python train.py --num_hidden_layers=13 --hidden_size=384 --num_attention_heads=3 --num_key_value_heads=1 --head_dim=128 --intermediate_size=1024 --vocab_size=2048 --hidden_act="swiglu" --norm="rmsnorm" --norm_place="pre" --norm_eps=1e-06 --positions="rope" --rope_theta=8240.0 --rope_fraction=1.0 --qk_norm=false --attn_scale=0.0884 --bias="qkv" --tie_word_embeddings=true --parallel_block=false --init="normal" --init_std_qkv=0.0228 --init_std_o=0.0 --init_std_up=0.0228 --init_std_down=0.0 --optimizer="muon_variant" --learning_rate=0.00118 --lr_mult_o=4.0 --beta1=0.93 --lr_head=0.00375 --max_grad_norm=2.0 --warmup_steps=200 --schedule="wsd" --decay_fraction=0.94 --decay_shape="sqrt" --final_lr_fraction=0.1 --batch_tokens=[32768, 65536, 98304] --max_seq_len=768 --doc_mask=true --z_loss=1e-05 --train_tokens=460900000 --max_steps=7259 --dataset="wikipedia_en"
MLP neurons of a small language model. Each row is named by its layer, matrix (down: output weights) and neuron, and shows model dimensions 128-319. Each number is 128 + 32 x the weight over its row's rms, rounded and kept within 0 to 255. Numbers have three digits each. A neuron's up and down rows have the sign that makes its largest values positive.
After each neuron's rows, "fires before" lists the tokens most often just after its 100 highest values on Wikipedia text that the model never trained on. A number after a token or word is its count.

L6.down878:101104134091080138155163170090148183077144107091115151097131141054135197131162092213139110156161155140133112125149142132106129108118122114125117116115112105152131103136110094226138122094134125110174139175110128052146149134169124100102159140141120149123080080133177216108096166107108095161150161150152123157208089112101194138082136104127114168122141116107077153124083140161107134155176178130153092120150122126132096135194137082116065130120130156121142103142131139159093147106171110144220157121102119128216088101122163110058135094151118220113134184118120126120156135143168139136
fires before: "qui" 15, "ro" 8, "ra" 8, "ad" 8, "co" 7, "il" 6

L4.down407:101035168179104053147204105119122066116127110119065186170119078173128107148094162059158115123102151141156095119175077137123107138121145110104118126131148153105145166193152102208109136111118114123164157168173141109105103080095141092124151138138117112085144152071076145143160142131095129110127159141089114108156176107134113139129088144180083164121173114166084122151055113191135088093093184094132179148088139133121063134149176115189101071119105144121167173209128143115127108115071120131121157160123134161176194135133143091125115155162095096097100127157087122141129105124124096097
fires before: "-" 77, "\n" 12, "mp" 9

L6.down560:161131133087156165150089120154237185113144120116173141113197171143071188121114109122137138155187141116143150052081094129126123143089140146122121146159164172114099128085145123107124091058120111120092143148169125102133107116116116124143141081088140095149111081113140178113189110073107130179132130151162151159146151080144173131142145106166102136135178117166091150096161067186114139155156143156141138137097099114175114119065123116124091110094125118093092165062152153127148115070111118081089104144197099154222135154182112125170157165113118104145124153064172172117135122070184114138
fires before: "age" 17, "it" 16, "ard" 8, "o" 6, "st" 4, "us" 4

L7.down484:110135150081142103142154123099089062132161205106117115171125174115159177154094128099164129082181163107176148095118115156142123119149143180124123133172142140123147115128122108166084147115130218191067131137129107137080147087134131179135169101103107119122062096151128108140139183203146176030168118134126143149139126160123126075122153221152184124071175151069099146131092132113115088122139165104131081104131116152165113084175119138152142052186113110078145109093107154138167148104118149097174079071101133141153141080099113095140152144087106154117126137151138146121114127151173173129
fires before: "." 22, "," 15, " in" 8, " by" 5, " and" 5

L2.down535:139161176101168156120108104112097125066159126143132120125144162128143086163157127127129204117173124084132136113034174119157157121162163153107116103134161128140111172126121209173196120095065113077115112130194125095094148116107160078145109108107115090124083135115093142170105081125173127080205164128070137060138101097105152099133108106111099089102130112154112124146114146120132103071107129151158094143117094113149138168097128062097096174189162083113135126123117143136153085147094147126151148083131130105120133107164114083134141152140121099142162119172163177131104099130137149134
fires before: "S" 24, "." 15, "K" 15, "N" 5, "r" 4, "k" 4

L7.down225:072104117120074126133143082119120175159132128126127144108067094097131143150145158144072143204118107107107122131141120112124124128155096130169120058079085139076128122131091124125149097133146160114138115166205098123106144159096139135154111085171170080101193152152172057176106167121212141136165114150160112114158075100135126128117099121091157083111103127164142126110138074135081098132176134082137153163146103161135191100130144118118136108045055118101051138119096151188193138043143180108143145163069137149084113092107168136189083120125124177156111126156062108174117114057136153163
fires before: "al" 17, "k" 16, "ro" 8, "a" 5, "ha" 4

L6.down413:144138134156107071159115125195087120095140108112129104096135175088150168112113139167106201065104129099200113118067121109105103115145153183105178092086130065061145103115159156150138088118107156129133127204160163166121094169139096160127122100141168108112146179110134175121163148145123071120171074116102123152082128110124082078154118067122163132114146153091080116088122077134202125141092125152172116138152100121141122141121159061117111149055126141190144138124113128121174140124094124113152120128156150129107126128148139151119153102150108131162182125158105177126106095140177121170
fires before: "n" 19, "T" 11, "iv" 10, "S" 8, "." 5, "p" 4

L4.down424:114140130154087140139138160110094086123123161121181068117143132187122091170202159149053109121061162131123067033167095142125152104112041131142119124082096150132113148132132060121137196090138115057154052065151128166133141126174115100161095111145163150068144087188117097141132147115042132127124144114111127114167125151135103123109176122154160071142097127216085129132112095102127071128121148144137151092126111155109096146121055057135133095130110159132183135196140186092110163061098205113108146125165172100148122092168150164136123120100146111116157185117141130085183155123152184125
fires before: "s" 25, "le" 11, "te" 11, "nd" 9, "b" 7, "o" 6

L2.down295:129184094109164094142082134137105124066119153134099118091131136134194134128140144112103219160157090137068122193180125164074195127112113156130171136156102086122150059166132117118117101084103140181078144147149082137088124085123115149165132083106120170113175171141094106191175100095174142112161132117149128132058068087150164126097068074160193187167142155115120163131144136157129170091092149063162152109168201115109103120091125114151150163137121136122144098104140106071109115187070113163163106097127155147092160092112149157107111107140132071112099112134094149129109150123111154125
fires before: "ph" 30, "ri" 7, "nd" 6, "ted" 6, "m" 5, "ce" 4

L2.down712:126118124071096128103163140126099104151094105111102127141106149117100132133072129139090183159144161114162128142121089087092136093093110157133155137167100082139124176137159121097138105140181119080115094125132197148121153136157120104155083100169125090119215054050114092076147157175040121099162123156160171124123099091042127180165134066104150160095168095115170152152130121081169124113133154117185151142104083108124125150074132102090110119121045092117118130166085158116122082108101133076137065178121180103174183112163159156102099108085143097146096148093089152098114093115140152095
fires before: " on" 15, "it" 13, "n" 8, "age" 7, ":" 6, " in" 5

L9.down222:101128090168069123170189165163102170144120081062116109151165122128129116157147091098161161141097178116103141121114171144135151110118078141138150164142105164097183159133174126177080170110157113038139169144192151064124092124154136143117129025144139189146184089121168135102063076113094145142122086141113122125121101152144080157151138122140043099137151125131204155144102097110129167119092145146102114197112168092132105091134163137120112180050152081107104109122129090156157123156122094128097086123129143170120109123083092127125115073056122082159169134145141083117146122137044166142
fires before: "d" 21, "min" 14, "vi" 6, "ver" 6, "van" 5, "ja" 5

L4.down586:071198133108121129120070140151140118122119179102124082119111135144140131132168119104085244132143123128131136114132091149133094140117122148080111133149117089123149201144118159095147114140121119184116096130040140185202155124118148098130151104169066142193168111112120146118115110166157171127187129070099119104126147110152085151095136178170121120090143125107065159114126177120113103160086115065130127139095113116067115142054169149111177122115134196106082112108135136125157099165109115082155150132168157129084127057119201130092107094149113170137148140126092137125096139160106129143
fires before: "as" 21, " |" 13, "us" 6, "ick" 5, "o" 5, "la" 4

L4.down938:138142166098135114133158118155137151177125117152077116097166134169188150107140190127120180097145131119110124141122185145053114124152099145142143138181141171206166179117142106108148136083142088104151141100150089110082136068121106131087102154168123100104147087157145131154132125074091101088086108124122096086126087139085158142192102091076134151129121101157063096189084089152102131128099159157174092117113159139113173135101136127144102090132167127077062127125165123091116155133141115114103139104117172063146117184088167146142152160108165155118169105028117113141160066123129093036
fires before: "." 19, ")" 11, "C" 7, "w" 5, "k" 5, " (" 5

L6.down177:181122129096110124109125115179131099175137150099127137161165137111178088163110110110097189093153141122107104081122167138061109166214124158187132181134148090081122175165168103110100169176178183131109171100150073133108124123130123065090094122076105167138174078117116080117102117128164171169164108160066153138107154095181166124096126137138100077138104156133150151097125154136076122090136147139167087078100101082136163130117131124130108093180117118127076095091186086144116093148152092113155171118148091116107084188127086127149085118130155132110176093149157170129095135158108155172
fires before: "s" 21, "ation" 8, "==" 7, "al" 6, ":" 5, "red" 4

L5.down380:148095119166080088107101083116183115104116106113140114175136077088125158144133075121108079101194093089137096137169163134132092165151165108104140177179200169098153105124085127158181114060157069088107162098119125172171075126109133139158123089129079119131155105136132133180181122170066117104115072107154139133125127153148108162127070128099114103146115126120126148142141128120128159156111139077139133151132105146093100133156091040152096099177123134102138141112128108174158145153171106110125190142023135112122132149181106125087127106133166152163153086164146110132155137083112116156
fires before: "al" 20, "ic" 11, "ies" 10, "ia" 8, "ical" 7, "ium" 4

L2.down207:101108060136150086200086118127132157118072144152136099107120193101111164163131171131140111148106090126115096150109198091178120152169145146125205145104103096154170131180159113101168141112097118176109097097149153127125102126124078084159135098075143119082125143132093102088122087113130055117121152122078021151144131155172145177132105196156130116090117150116147147103109091118148157113123119088154131059131107130112148129129105144128084154184155126137165125163182094161112155161119097077088090119118137093104123193038124155046149079105128162144095181093127151093112144147152166127
fires before: " as" 25, "ut" 14, "if" 7, "ple" 7, " to" 4

L6.down933:128086083132154124166142085193117138139088191194078121080159169090104134148115134115061146089146159079148087105124035136111146184183129100217160141135122130145185183117118135115113131136134160188153126126141112128157192139084104115107105115134153113121096077128134145122084155113140114134165138120160120124141147153079179117203138152142084131094192112088168044133112103120121156127131142088135111132136068089187050115083149103128136104081137081095144089118181193092100149132078119075083104106170124088120106151104111150135128102133141118149109111096181135117142105109144148181
fires before: " |" 35, " \"" 15, " " 4

L9.down564:106191164149120072138138113102117069132136115113144119158047037115106141125145149140182185131075113115113162143212158187162147123139107095138182092103159132170197122140153147109098163152179138093131099139112158157112140145089086151108121145144123134106135119091120138146151108131149076082144123135113130111133128104143108120081149155152187152147063103071115116149118144151105127130134105115166056175181164165124125079104151106149138175116087157160102138100111129166150119135150079100116159079145171174178150141083153217171127117155211175172115117079144150118107086115130115122
fires before: "ed" 21, " to" 9, " in" 6, " for" 5, " by" 5, " as" 4

L4.down194:096148078141193163119118141135077232072079116073185101140168102116138073142114157119074112158079097093163141113092126171146156144131064160119177176077167147159115077149117127081122141131100128155084144092115072123071162147155118125066153123073175130126123153100111125153081127184151097116188157107115074076101115174128182115131122137134128128071170167113090099098125107102185119135145123130132094101169141119143126146167116086105132121092095134114176124128099129136173093130090117102138191108172105156067145148107112108127098102135093095110122157096084077117154167145099107066
fires before: " |" 46, "mb" 5, "mate" 4, "il" 4

L2.down266:154120123118181157131094138056147139111109119121117136176101141076158115196133117110080096055119141113137157139135131090147081128101108184147118094109073171084089139196196157114108151128130079159164137131072129162132133104086138155176099143154144144141119163171185162135092106114173147114161117159148164127114154181077111135112067098149094167104064128127082174078102096128091162172173213106168120104087146114159106084135101120147129106136129166105137125160193120100148112103125150068086142111167129130179077133131107137120110173112117121135206098137107153104138148204095132133
fires before: "," 32, "." 14, ")" 6, " (" 6, "–" 4

L6.down662:127132114192122123123148130112137122135120127159077118118127182116108147157136109128083113102073121190198130088123138184182115129171102141119177118133152111112071132153064139175199137151110150126195105079140136167131100136175149132113082115178141108164121118116134075193159134130117099134158095162170133166087108163142110128110103126130165189133150156119140130142151074193161148127163108099149109120160115054137183174120093140098155165133120148124170109073103155128092190096145166043125187089091130141128156106129148082163149112143151139160173130131129160184076108168095131046
fires before: "as" 22, "or" 10, "te" 8, "s" 8, "ted" 6, "tion" 5

L4.down533:168078165107163166138064108164142144167114122104154101085136139129181134157105161161091203150123123071114129137192113154104170174104192136092123115147176115163080131137086178136136152135097131084075169122112148177134140167116164128151106108148146111160120087116183125157101104127117075138163102086080137097120118109163116083089112205132078146078140090172101124169045173116123142109093094131070123089114092138122137121179125121173077174095100079125130101157129115130103082141133145177102110157047135158132161101136130135172115117124098110168140153150163127153116150120149151138
fires before: "s" 31, "er" 9, "ttle" 6, "d" 5

L4.down585:187096159133092153187121147159142138085107123214128103162105104131130145098120141175132136132166122142124132129132183135142076067130148118165072162087148119143167131138138101108163172146040144066088123182104089107141136081180085045131080113134125142147162144109073133123127130135170081120173131111145099147136104148190145090174127070117180121105124028129105137149172173137126096124200111091109113094115127130116129151156109154171095068139065177121133165097156157114140125130153142122115117175109081145116122135130145180173109149108153146053114104141125192085132134139145103146
fires before: "ing" 12, "il" 10, "ed" 9, "ra" 8, "er" 7, "ated" 5

L9.down699:076184114102088062201183140113175163113173105117105100120086106103157124135105159129148178189106088164094090066138104115149141132148091149130117157183138136116144150197153140143144098084107121163115146181135103141132161189169128214093123095146159122175197145136131089162196062116089142107180111106105134090165147191117153150078158179162091152119136097120132180112100159148121110136123192145164147115209101176093124155172083133135140129158135111220099048128103160179152107144117169145087093160060137102132110149115173199102098154092154129104092112174150136130139129187103159126
fires before: "way" 19, " as" 11, " by" 8, " to" 8, "ro" 6, " in" 6

L6.down789:096076116096177107152117039117157138120082130159101161162161149102133153113107150162154140128107175120121171128091094133122142116191193127153170137140167170126156126120112149143187129142134104110158156086184148143164118151063102130156103123089100152127156104129154113072176049113125053158080133156142133156158090135121127157112177174133103158136127104163112151124100191156115112095111146125136183104143148114098122120132218147121128084086078170149134195102128125159116117155124127133072151127161115163097121073109123113102190036124155098151105120135127167127137154119186078134
fires before: "al" 24, "y" 8, "ing" 8, "ic" 6, "ia" 4

L2.down966:127162110144158140092123178076081149141100138122124160084144234143146155140104111130129105130117112081155104090148177111154184108179120144131146059107138160125097144107098133157147086106109082105124112167159097165167098183117128128128118116143110154050148149101166104172144154094125119089185182053136116139101158135148122075103158092083129152113130078128145125125072140094112099125063130184168129083058138059160121119147085120146109106111119131120139095117128132170179134107118121110109155090159055107088134153067105151105128070134162050107136124096103155161123110118146138157
fires before: "S" 18, "K" 11, "." 11, "E" 9, "T" 6

L5.down211:129091134119083165160068130126181124151133143129166140122081139144178109060163099170113121107134114108124100087142104124137107094111132143078124146129090091157114096092123156137180077145086098132153124145100089198089091120158167102150136133122062121150099125111151143115081125083131125115115098117117161157120148117104152055120179155143174142082146095095104141142146188174175078137148137093170120146102136137116137127117164143074114120230122079153126088091155156167102147076127123077153071099096110104143158129062112122171144156106095195152149097155176099116070070067163103111
fires before: "as" 19, "et" 14, "an" 10, "le" 7, "ut" 7, "os" 5

L6.down478:108147122126128117091144117153090133150140166115160099116132156108092169122131096123147134068120146120043127085109091106163104110119145143124072172172150073099172111158092138187130110116173109102135125187126177105120069101162142097121121125114113127163090113126130123146172138172130102119168160133148099181132128095145151085186124064082080193071093175124131136115087135087162100124137145164125204158132120099118116115148121127138160104153122135106155081059196171152165179102146062149103144055143151144087150106130185106159175162120134091096145160130126159128117132109124127139
fires before: "it" 34, "st" 16, "ru" 12, "ant" 8, "s" 6

L2.down879:094142154048108087151167082118105112146132120149089134144090091104098138124201100139113126040129162136116167075135145098149079070172110112149133154180121147108121181110108167137103142123127163103111154100121132128182168105100132139147121163134138144130127097101104150133121115142145167182159147140126131111147105082116117179144052127127160104142171135129122104134095098205149142127116116167135161165149144054205119085167157148122104118121163144188122181113081051116067132098069175086154165168117207159095117107107170121127153150181124092132130129070173064175091151112129087089
fires before: "|" 68, "-" 21, "\n" 6

L6.down766:131168088108128102082081157144091209153142066099154128143116094208131152205223089037067138120082102079089129131128120162160156155092139140121124077128105128151143103185175157100099124176107174080033164139188127090151128134092148097148108106087180128151203111115141105134098147147219114124159130073104129154118141118146133134096120108052100129186147101112116117159138112139139111076156121146103171155150141175093153187122130104158059131147130190133115125142158144163101169131125136156135056114147132107065143155086128095113081117133119107114095138142075104171122127153144159122
fires before: "d" 16, "ner" 15, "s" 12, "ter" 11, "or" 6, "min" 4

L9.down390:148056122147118157150134103084100116132117161096144189202083120135087133158087169159112145136153166142098067156138099145084127101172132106113156116129180123149129151104207164170148094148127195145156164090149137131113161061148106110123090070200110081177112142129127148108074145046186132055139133186154166104124115077156106147167106102129070109103201164112128107103124095145093142125145140112115115148130141131095125147149108078144095139170126169097169141132111106144096090201086159149103140115155100114080172163142179121086142090160131118135063152138153178106107155144101115145
fires before: "v" 28, "t" 13, "bu" 12, "ted" 7, "n" 5

L2.down182:137111116148166133147190106092165137088061097140138100117152118160116190141178184153118123121175134093181146056126161086112115103098110145151126145120182104159112113101151088166128101118122178104120110161135136148089066122181187146146148093055118154180104160146106112145126114125146110211107123166150061175151165103148175108146111100157119085119083158105112109109163129097111089154133145160142164137122021115125061144119087168162093112125141158100145132175161099109095160141188097145164133171136144126078092127117107104167059147093188125160100129168131122205106135106125090121
fires before: "ci" 15, "und" 14, "on" 8, "lo" 8, "ap" 4, "le" 4

L9.down916:125137130135110119139139158118135157199128168197126115066087129122148122123108139110109112119119139107140181110119098077115175169097202172118140156123124094129138097131138146193024125149150122130110162161149123176104173117152147137172172131118157133164159136113140130124095094096134150145177136102135169073112144088146099141100095165126144147120123101139137109149130118119099101128098144164107109133087150110123092181127104168155058144128142113109104136105166146138139126064111131122106109161093196088124214149046154129169165175132125113109109131083084177150143165114105160180
fires before: " by" 36, " in" 14, " to" 11, " from" 5, " with" 4